{"head_dim": 64, "d_mlp": 512, "vocab_size": 2048, "norm": "rmsnorm", "positions": "rope", "bias": "none", "init": "normal", "lr": 0.00659, "final_lr_fraction": 0.0, "doc_mask": true}
MLP neurons of a small language model. Each row is named by its layer, matrix (gate and up: input weights) and neuron, and shows model dimensions 16-111. Each number is 128 + 24 x the weight over its row's rms, rounded and kept within 0 to 255. A neuron's up and down rows have the sign that makes its largest values positive.
A block is one neuron, or neurons of one layer that tend to fire together. Before each block is what it responds to, as a language model described it from the Wikipedia text at the highest values.

Responds to: Mid-word pieces and table separators
L11.gate92 [ 93 112 136 104 152 107 129 132 102 140  92  65 114 167 159 152 173 151 125 105 129 112 136 125 160 127 151 119 109 163 151 108 106 151 134 120 133 140 107 130 109 152 133 131 112 126 124 153 121 136 119 130 127 110 134  99 125 153 147 141 147 134 144  97 131 104 132 138 124 131 127 125 146 156 132 118  88 134 121  91 147 128 157 187  80 133 162 114 143  99 124 126 143 120 136 125]
L11.up92 [142 144 156 146 164 100 121 125  92 107 139 141 143 138 147 182 104 160 137 154 142 119 113 157 153 147 127 118 117 148  97  74 155 156 143 184 139  88 141 129 143 170 104 138 122 108 109  98 132 112 104  96 124 171 115 141 140 108 117  74 141 157  89  81 116  96  65 128 125 121  97 130 161  92 166 155 135 116 143 120 127 178 139 136 114 136 148  94  97 121 120 133 117 104 155 105]
L11.gate115 [176  97 151 128 109 116  97 134 153 128 132 112 121  87 143 133  99 113 119 153  83 151 107 188 118 155 117 164 170 119 109 125  78  96  95 160 146 143 127 124 105 126 133 188  76 115 126  98 152 134  95 137  95 152 120 135 126 152 167 114 134  96 100 171 158 149 135 130 109 156 117 148 153 116 110 138  88 122 105 131 115 115  99 128 151 123  91 126 145 129 142 141 123 148 151 128]
L11.up115 [127  94 142 176 101  99  88 140  91 123 120 111 115 115 107 175 113 120 137 127 106 132 146 162 150  94 152 157  90 138 112 156  95  95 116 112 111 138 147 126 117 103 105 137 144 137  99 137 133 132 122 140 111 150 152 166 177  98 120 110  97 141 105 162 131 120  94 110  93 161 110 142 123 157 151 155 120 102 114 129 108 126 136 142 143 150 133 117 151 164  90  68 145 133  86 152]
L11.gate228 [ 90  90 130 122 119 111 123 108 128 136 159 138 128 146 121 141 101 100 140 156 128 121 149 166 125 142 129 102 116 153 128 123  84 201 153 140 123 192 114 142 150 111 113 134 144 140 128  82 121 120 121 178  83 162 140 117 162 119 143  64 142 169 143 127 151 148 152 132 107  89 119 111 137 143 113 152 148 100 115 139 142 132 162 126 149 124  88 117 138 128 133 120 130 191 139 115]
L11.up228 [158 164 122  93 145 122 132 133 108 128 134 107 148 104 116 106 116 111  84 119 134 122 141 192 170 168 112 121 162  86 129 120 117 140 126 161 157 176 145 163 137 130  90 147 115 108 131 138 153 148 130 148 109 107 108 136 113  66 145 133  94 111 156 150 105 167 151 154 132  66 125 124 104 136  92 117 114  79 128 162 157 129 135 135 125 141 131 110 173 108 158 116  93 116 112 116]
L11.gate382 [118 123 121 143 119 152 143 120 138 152 109 149 138 126  84  93 115 146 165 174 111  96 110 158 139 158 174 158 128 115  84 161 132 153 118 156 151 126 129 139 145 118 138  99 120 133 108 158 167 129 107 130  77 124  94  91 133 112 147 164 108 135 115 139 110 139 122 152 127 118 132 110 138 151 109 124 151  88 116 112 121 126  97 149 152 110 103 171 137 146 190 109 120 155 142 118]
L11.up382 [126 151  92 163 146 120 176 134 119 153 122 153 107 123  82 164 129 158 147 131 133 126 121 146 134 175 137 110 121 135 114 158 142 110 114 155 124 144 141  94 165 123 119 137 109 134 143 137 144 160 148 157  74 144 133  79 179 158 149 126  99 156 134 139  96 149 122 140 169 117 139 136 145 140 117 135 134  77 106 128 166 162  95 162 139 103 130 135  96 151 150 114 117 171 122 151]

Responds to: Mid-word pieces, mainly wrote
L15.gate0 [109 124  90 155 120  95 117 140 132 115 135 149  89 110 130 103 114 144 150 124 116 127 144 124 134 155 131 142 160 125 117 131  99 156 116 105 143 113  87 104 181 122 154 112 146  95 144 149 153 165 165 134 176 151 162 144 122 138 128 125 124 145 147 132 120 133 156 150 154 129 136  76 154 132 128  97  90 152 103 150 140 137 158 147  90 165 142 151 100 170 133 130 163 125 103 147]
L15.up0 [163 103 141 120 153 146 123 166 130 104 159 138 120 135 112 142 167 147 119 137 113 167 142 145 110 147 109 115 109 107 137 122 105 153 114 174 140 121 116 108 124 102 128 123 122 138 124 113 146 138 107  97 150 136 129  94 160 171 140 118 114 112 131 153 160 111 138 105 128 138 144 132 160 129 111 154  97 144 129 156 165 131 143 109 130 122 124 100 149 166 152 141 157 117 102 122]
L15.gate14 [149  92 111 183 112 156  73 127 140 114 154 100 113 101 133 179 136 107 140  98 126 110 132 152 168 126  81 102 149 136 123 103 145 134 103 109 159 115  99 147 102 111 106 109 131 151 141 120 119 128 149  96 132 105 141 150 116 113 102 116 147 132 174 133 155  84 156 130 109 153 159 102 148 101 125 126 112 134 146 146 138 129 120  75 119 176 167 135 110 104 113 125 135  82 121 115]
L15.up14 [139 128 139 141 114 152 104  89 124  99 144 148 110 175 133 113 124 130 147 165 114 101 151 142 122 169 140  81 138 144 169 161 123 113 134 142 148 122  99 160 162 159 135 103 148 148 119 144 145 169  93 152 142 124 107 137 143 156 119  91  67 114 117 149 133 112  80 108 118 124 177 114 129 118  65 143 123 137 114 108 140  71 130 125  92 138 125 190 112 114 148  91 141 144 121 142]
L15.gate226 [155  93 134 125 154 141 131 126 109 154 137 178 138 147 108 153 132 151 140 155 139 157 159 114 139  97 138  95 142 141 118 163  90 149  79 169 131 116 131 119 149 120 135 130 146 116 127  96 135 156 111 122 124 134 167 107 108 111 130 132 174  94 124 169 164 114 146 145 158 143 128 114 128 136 191  78 116  99 124 151 153 157 146 100 123 157 143 156 145 146 119 126 169 142  72 105]
L15.up226 [119 112 182 144 105 143 184 101 106 147  75 132 113 142 132 165 126 145 131 113 100 149 122 140 130 135 143 112 167 142 162 120 137 124 126 146 123 122 105 160  98 123 110 111 121 159 131 117 123 123 153 104 114 142 121 146  95  86 106 149 176 136 136 136 109 122 149 121 102 135 129 136 123 110 151 115  97  72 135 137 108  85 129 108 115 126 103 150 140 125 142  97 106 134 120 168]
L15.gate426 [130 160 134  79 122 150 140 125 151 197 145 117 144 121 138 137 147 177 109 152 148 147 175 102 156 140 158  97  90 134 112 159 127 122 128 130 160 134 123 101 117 124 177 112 129  59 137 138 141  74 115 140 109 105 105 158  63 125 140  88 122 136 108 131 129 115  97 140 130 108 127 130 144 114 176 160 113 118 142 168 116 130 176 130 151 116 143 113 142 158 140  91 137 139 130 107]
L15.up426 [107 139 124 145 164 141 121 146 123 119 117 128 100 168 151 133 113 136 116 105  98 150 115 141 122  96 108 100 148  97 134 119 143 100 124 117 117 104 121 155 140 115 106 146 134 113 129 114  93 160 163 101 123 101 113 152 144 125  98 170 133 135 125 122 176  96 118  93 138 108 179 114 120 139 182 142  76 124 142  81 125 129 131  96 104  94 142 137 106 175 148 127 115 178  83 108]

Responds to: Word-completing fragments
L15.gate29 [116  90 114 133 146 205 145 153  81 102 172 129 128 134 132 133 148 129 135 126 133 111 132 129 115 103 159  42 134 150 138 126 152 145 113 153  91 194 139  99 121  87 144 167 133 130 133  90  68  95 112 109 139 101 121 160 151 116 135 133 141 139 101  96 145 117 164 154 142 164 116 152 160 164 140 148 165 113 127 145 112 170 121 148 150 159  81 146 151 105 131 119 121 114 153 171]
L15.up29 [146  90 139 145 114 146 112 121 142 108 129 145 144  71 127 120 124  80 115 140 103  95 111 100  91 148 159 139 128 114 156 128 150 152 127  97 111 166 131  74 105 169 131 111  88 116 106 131 108 144 114 148 117 127 121 102 145 133 195 128 121 112  96 143 123 135  94  83 159 163  89 157 169 132 146 110 180 152 129 158 177 136 123 137 142 115 148  90 111 136 124 105 167 101  90 163]
L15.gate237 [106  81 124 150 153 122  91 148 154 130 154 136 145 160 143 141 124 104 143 101 112 142 111 105 118 108 170  95 142 135 112 126  96 147 155 100 108 128 137 158 119 103 111 100 175 157 196 120  81 135 150 116 139 111 136 115 156 128 119 113 158 132  89 133  84 108 142 132 135 123 143 171 143 113 117 120 171 105 113 138 137 138 119 135 159 137 137 124 159 119  86 156 139 136 117 125]
L15.up237 [122  95 134 143 144 130  80 147 102  87 140 147 143 164 108 114 115  92 121 107 127  90 167 129 106  84 124  95 150 100  89 156 114 127 102 105  88 118 172  80 136  98 121 144 104 115 101 110 151 110 137 133 130 137 129 135 106 111  95 119 151 163 145  95 145 132 109 158 150  99 126 168 112 144 140  86 148 120 170  89 134 123 146 125 125 152  98  88 102 149  81 154 119 122 137 135]
L15.gate273 [144  90 103 129 126 118 158 102 179  92 117 116 151 124 134 116 143 102  65 150 113  89 136 134 130 152  99  88 139  88 170 145 144  73 117 103  96 159 110 133 155 116 126 107 117 134 161 105 147 136 143 162 111 118 126 153 132 132 149 119 110 141 131 138 119 167 124 146 111 138 113 148 135 109 116 117 145 140 119 131 118 127 136 113 140  93 115 126 112 131  82 121  96 145 100  94]
L15.up273 [ 98 135 135 138 124 122 108 122 138  83 106 125 148  86 167 129 133  92 142 156 123 102 132 118 161 136 112 132 122  91  64 154 145 108 166 148  99 143 109 121 109 120 128 141 143  81 144 144 155 111 148 142 135 134 108 146 149 164 146 147 112 145  89 111  93 130 168 133  96 132 112 125 160 142 121  97 104 155 126 148 124 131 140 126 119  89 120  72 149  93 146 132 158 109 163 119]
L15.gate291 [153 133  87 115 119 178 118 142 111 130 112 133  95 137 137 131 111 150  86 104 130 136 125 177 115 138 111 144 161 146 132 143 139 154 142 141 118 163 127 115  98 144 103 149 122 125 161 101 139 111 105 104 139 139 156 131 111 146 183 152  94 134 119 137 128 120 137 152 118 154 153 159 149  62 139 124 133 136 140 104 126 134 124 110 145 156 132 121 164 127  80 134 139 169 118 144]
L15.up291 [150 126 117 124 152 167 124 155 110 127 106  85 115 103 133 122 177 102 115  93 121 139 156 121 105 108  92 129 132  88 104 124 118 119 135 111 156 144 110 139 108 150 125 115 130 123 162  91 132 130 157 143 120 178 119 136 112 159 137 115 131 152 128 129 107 150 135 138 117  92 105 130  66 122 100 140 144  95 155 127 108 143 127 153 133  91  97 136 139 168 112 155  83 158 139 117]

Responds to: Ordinals and word fragments
L5.gate116 [163  95 104 114 158  85 143 150 156 133 141 122 108 103 121 130 126 172 126 114 133  62 128 112 138 166 146  60 164 130 128 148 140 113 121 161  94 150 126  92 149 140 150 113 113 150 164 121 114 125 108 125 137  91 122 141 129 154 124 183 119 127 132 120 122 130 176 127  94  71 145 157 104 151 115 159 135 112 126 104 137 147 116 101 122  96 164  96 148 136  86 106 144 100 158 126]
L5.up116 [ 90  95  95 105 132  90 149 166 109 123 144 115 137 150 145 121 142 153 107  93 147 109 115 129 163 170 124  88 149 138 132 167 155 114 111 150  82 122 118 124 102 129 136 129 118 137 126 139 122 102  70  94  96 108 109 139 108 176 103 154 105 118 153 117 114 130 188 135  78  91 139 153  88 129 122 146 144  89 148 128 102 175 132 141 107 106 133 111 160 136  84  88 138  74 173 135]

Responds to: Mid-word pieces, esp. "fall"
L5.gate213 [135  92 147 113 137 134 143 159 143 139 163  90 136 113 112 112 102 123 184 131  98 132 136 146 172 101 114 112 114 120 131 149 106  76 139 114 111 101 144 153  97 145 138 122 132 130 170  92 184 120 138 144 116  97 107 112  76  95 146 135 129 155 140 123 147 131 123 148 136 144 124 152  89 134 145 112 111 125 120 178 141  82  92  61 108 112 114 120 149 115  85 132 131 129 139 131]
L5.up213 [127 111 112 117 137 118 145 138 121 157 104  71 140 125 146 149 124 122 138 146 118 116 150 133 127 167 132 137 114 103 129 168 101 108 138 143 117  85  85 138 188 153 121 154 146 120 128 122 114  58 134 154  70 131 111 132 170  74 103 168 128 129 134 120 137 178 141 152 119 145 155 154 106 133 146 120 125 113 135 122 173 122 127  99 136 164 133  90 160  39 143 123 110 152 109 155]

Responds to: Mid-word fragment completion
L11.gate28 [128 135 163 107 141 124 135 160 133 115 126 115 136 134 195 137 160 129 118 148 116 152 132 150 171 156 155 102 132 140 109  94  99 108 146 109  89 161 115 174 151 145 146 131 146 105  73 118 154 126 152 108 155  79 112 139 110 151 132  91 127 124 185 158  95 180 110  68 138 127 125 132 116 100 130 107 204 129 130 145 124 139 128 104 128  67  78 100  91 139 125 147 119 139 112 116]
L11.up28 [140 121 155 102 116 127 121  89 139 107  76 139 182 135 128 181 127 122 160 142 135 126 144 129 151 149 124  98 106 154 128 141  87 122 135 113 111 123 133 133 127 146 140  84  85 146 148 151  99  82 135 140 109 116 161  72 156 157 163 104 128 171 156 144  63 123 123 105  84 119 118 144 133 131  95 114  92 175 119 137 132 107 104  80 137  90 116 125 143 157 129 137 124 143 151 169]
L11.gate199 [109  81 111 109 125 103 133 151 135 146 129 140 146 142 123  81  96 110 106 154 109 161 164 114 154 124 124  73 111  95 127 125 114  87 135  58 134 122 114 136 131 150 156 140 138 117 159 158 110 159 148 149 110 112  92 111 112 156 153 126 182 197 131 136 122 151 134 114 149 135 130 141 114 150  97 122 165 144 163 126 146 155 110 102 117 133 109 114 143 108 127 147 132 136 136 104]
L11.up199 [108 104  91  74 127 149 119 167 105 116 102 163 137 122 128 160 168  77 101 113 147 151 129 152 161  88 142 148 109 116 105 119 127 133 120 127 132 140 143 159 133 127 131 156 145 183 124  97 150 125 132 114 150 109 148 130 149 136  65  58 150 124 103 127 111 105  91 135 115 132 124 126 127 173 120 119 126 118 102 160 141 142  95  91 152 109  75 113 162 107  98 149 120 131 170 118]
L11.gate205 [129 118 120 140 133 150 163 121 159 152 134 115 165 169 122 145  92 136 106 106 156 131 129 121 132 177 148 138 127  54  70 139 117 106 129  91 117 136 166 143 175 134 128 129  80 137 138 148 126  62 153 146 115  89 123 100 101 118 132 110 122 157 105 112 107 154 149 128 107 141 121 148 137 114 165  98 108 135 131 134  91 143  76 151 104  99 153 127 136  78 131 166 130 118 148 130]
L11.up205 [129 143 131  84 115 161 164 124 144  81 134 140 105 117 114 112 152  88 145 114 121 135 151 102 114 150 135 105 168 131 152 164 131 112  94 142 123 119 112 155 137 171 119 114 111 129 142 129 131 128 114 117 150 128 116 135 118 156 111 152 153 154 166 129 128 137 119 138 150  87 131 132 109 137 149 142 149 157 128 124 116 129 176 139  71 133  95 103 172 100 156 111 118 140 153  87]
L11.gate271 [ 91 134 122 147  91 138 129 175 118 150 151 109 110 111 136 143 129 115 122 140 135 139 120  81 131  95 152 124 146 114 114 113  89 125 108 122 137 138 115 166 140 164 108 155 106 133 127  98 124 125 154 134 142 128 123 177  99 103 111  98 124 156 160  88 106 151 146 122 138  80 116 130  93 135 148 129 168 102 160 132 132  99  97 155 134 123 108  77 122 122 146 105 119 139  89 120]
L11.up271 [ 76 128 148 126  85 158 119 166 106 123 143 125  88 138 153 101 137 131  89  90 139 123 116 125 128 142 151 102 154 134  88 142  97 103 116 134  93 125 106 125 173 123 101 141 120 126 107 156 110  99 194 127 128 143 142 123 143 125 105  93 139 136 124 110 104  94 144 153  94  99  99 157 123 114 109 110 141 133 113 141 106 100 134 105 116 154 121 135 132  89 144  93 156 106 119 120]

Responds to: Word piece after W
L11.gate45 [134 120 104 196 103 105 134 104  93  93 162 150 101 161 132 108  87 132 116  90 120 123 176 130 106 123 137 144 109  85 138 163 121 100 137 127 131 159 103  96 108 131 135 114 111  98 137 177 115 120 114 126  87 105 101 130 127 170 146 122 101 102 154 137  89 142 191 161 113 141 156 105 101 101 124 120  68  95 163 141 127 144 127 119 138  99  83 171 121 112 118 132  96 108 115 104]
L11.up45 [168 124 117 133 105 122 127 160 153 147 174 137 108 170 128 124 123 115 115 142 141 141 176 128  87 143 118  75 118 175 158  98 137 114 117 143 104 127 106  91 102 162 178  88 150 124 116 142 139 150 136  66 135 127 176 145 137 136  80 159 134  85 161 128 120 114  85 115 147 122 122  75 143 113 132 110 104 127 126 140 114 134 146  80 125 128  85 135 134 136 129 144 108  71 124 109]
L11.gate192 [ 86 150  97 151 156 109  98 122 115 143 141 141 128 144 112 152 123 149 109 106 125 157 108 135 165 145 139 132 133 102 156 117 128 121 111 123 163 156 103 159 107  93 128 117 107  95 148 144  78 124 135  90 151 119 138 139 103 152 114 170 112 122 103 155 140 115 145 128 165 160 161 127 118 135 108 146  96 125 113 106 144 140 154 110 150  94 152 175 136 155  69 108 132  99 151 145]
L11.up192 [ 98 146 129 112 131 123 123 143 137 158  97 124 130 109 102 130 143 144 138 150 137 126 158 132 139 181 119  96 107 132 126 139  96 150 133 151 184 147 122 125 121 110 147 128 156 178 105 195  48 126 101 113 143 158 136 167  75 127 138 120 135 130 152 116 123 113 130 120 155 139 141 126 132 143 102 160 118  91 152 121 144 122 125 145 183 102 123  89 102 153 117 159 113 131 109 174]
L11.gate366 [129 147  83 144 128 124 119 131 105 137 174 105 118  80 152 154 104  96  66 143 100 101 132 162 114 120 129 110 126 178 131 105 117 157 157  86 110 113 113 155 123 153 103 120 130 157  95 134 150 104 133 110  91  99 123 122 139 133 133 105 130  73 151 122 176 106 138  85 112 129 156 133 115 133 142 122 120 104 120 117 171 120 142 110 117  92  89 131  88 197 110 143 117 160 120 124]
L11.up366 [168 150 128  98 113 161  84 140 103  60 127 146  79  89  96  86 106 135 101 131 127 125 159 128 119 103 178 143 146 144 164 110 103  96 154 161 191 154 112 109 134 123 189 153 129 160  83 160 113 126 139 125 174 168 142 119 138 117 140 126 111 104 154 112 153 162 161 132 105 150 125 115 111 155 119 132 139 144 143 114 132 128 142 141 144 107  75 135 137 132 132 139  93 125 113 123]
L11.gate511 [158 144  97 187 140 143 154 116 163 158 166 117 111 162 147 150 127 144 108 101 136 147 146 143  65 121 153 133 122 123  92 133 129 122 113 129 114 130  94 135 161 131 110 145 107 104 129 127 142 100 153 117 159 126 128 118 120 147 121 134 143 131 165 100 107 122 153 139 122 147 140 137 194  83 132 126 131  55 137 118 141 134 139 106 120 113 120 173 131 133  94 125 145  82  87 114]
L11.up511 [121  84 112 139 149 126 111 183 142 133 120 109 121 133  78 138 141 114 119 166 136 142 149 137 112 150 125 129  92 114 107 147 142  97 162 135 129 139 128 178 149 127  98 122 146 103 116 133 149  74  85 140 158 115 123 153 100 155 164 101 131 126 136 103 108 148  92 110 125 111 111 151 116 146 110 145 100 181 172 147  93 144 128 103 124 114 122  89 167 128 116 151 112 125  84 154]

Responds to: Piece after capital M
L5.gate196 [134 155 158 111 168 131 149 139 131 114 146 121  89 125 119 134 157 102 142 112  83 108 127 203 131 114 158  90  98 109 128 153  95 161 125 139 120 146  88 146 136 127 171 138 130 157 135 124 122  98 143 106 128 133 152 139  69 144 126 107  99 112 111 152 121 112 118 171 120 101 108 148 131 107 136 148 143 151 102 116 112 158 149 130 155  89 124 103 146 155 126 142 130 139 145 111]
L5.up196 [132 161 178 113 143 133 154 159 121  76 137 135  91 145 109 152 136  61 116 106  90 139 118 167  89 122 154 106 101 113 121 142  66 143 129 158 119 132  93 143 127 151 167 122 133 143 152 100 120  98 104 118 141 117 155 149  35 124 120 110 113 102 121 160 102 115 111 143 120 103 106 170 163  91 107 135 137 165 131 148 142 137 126 114 149  87 139 106 141 150 123 149 137 147 157 119]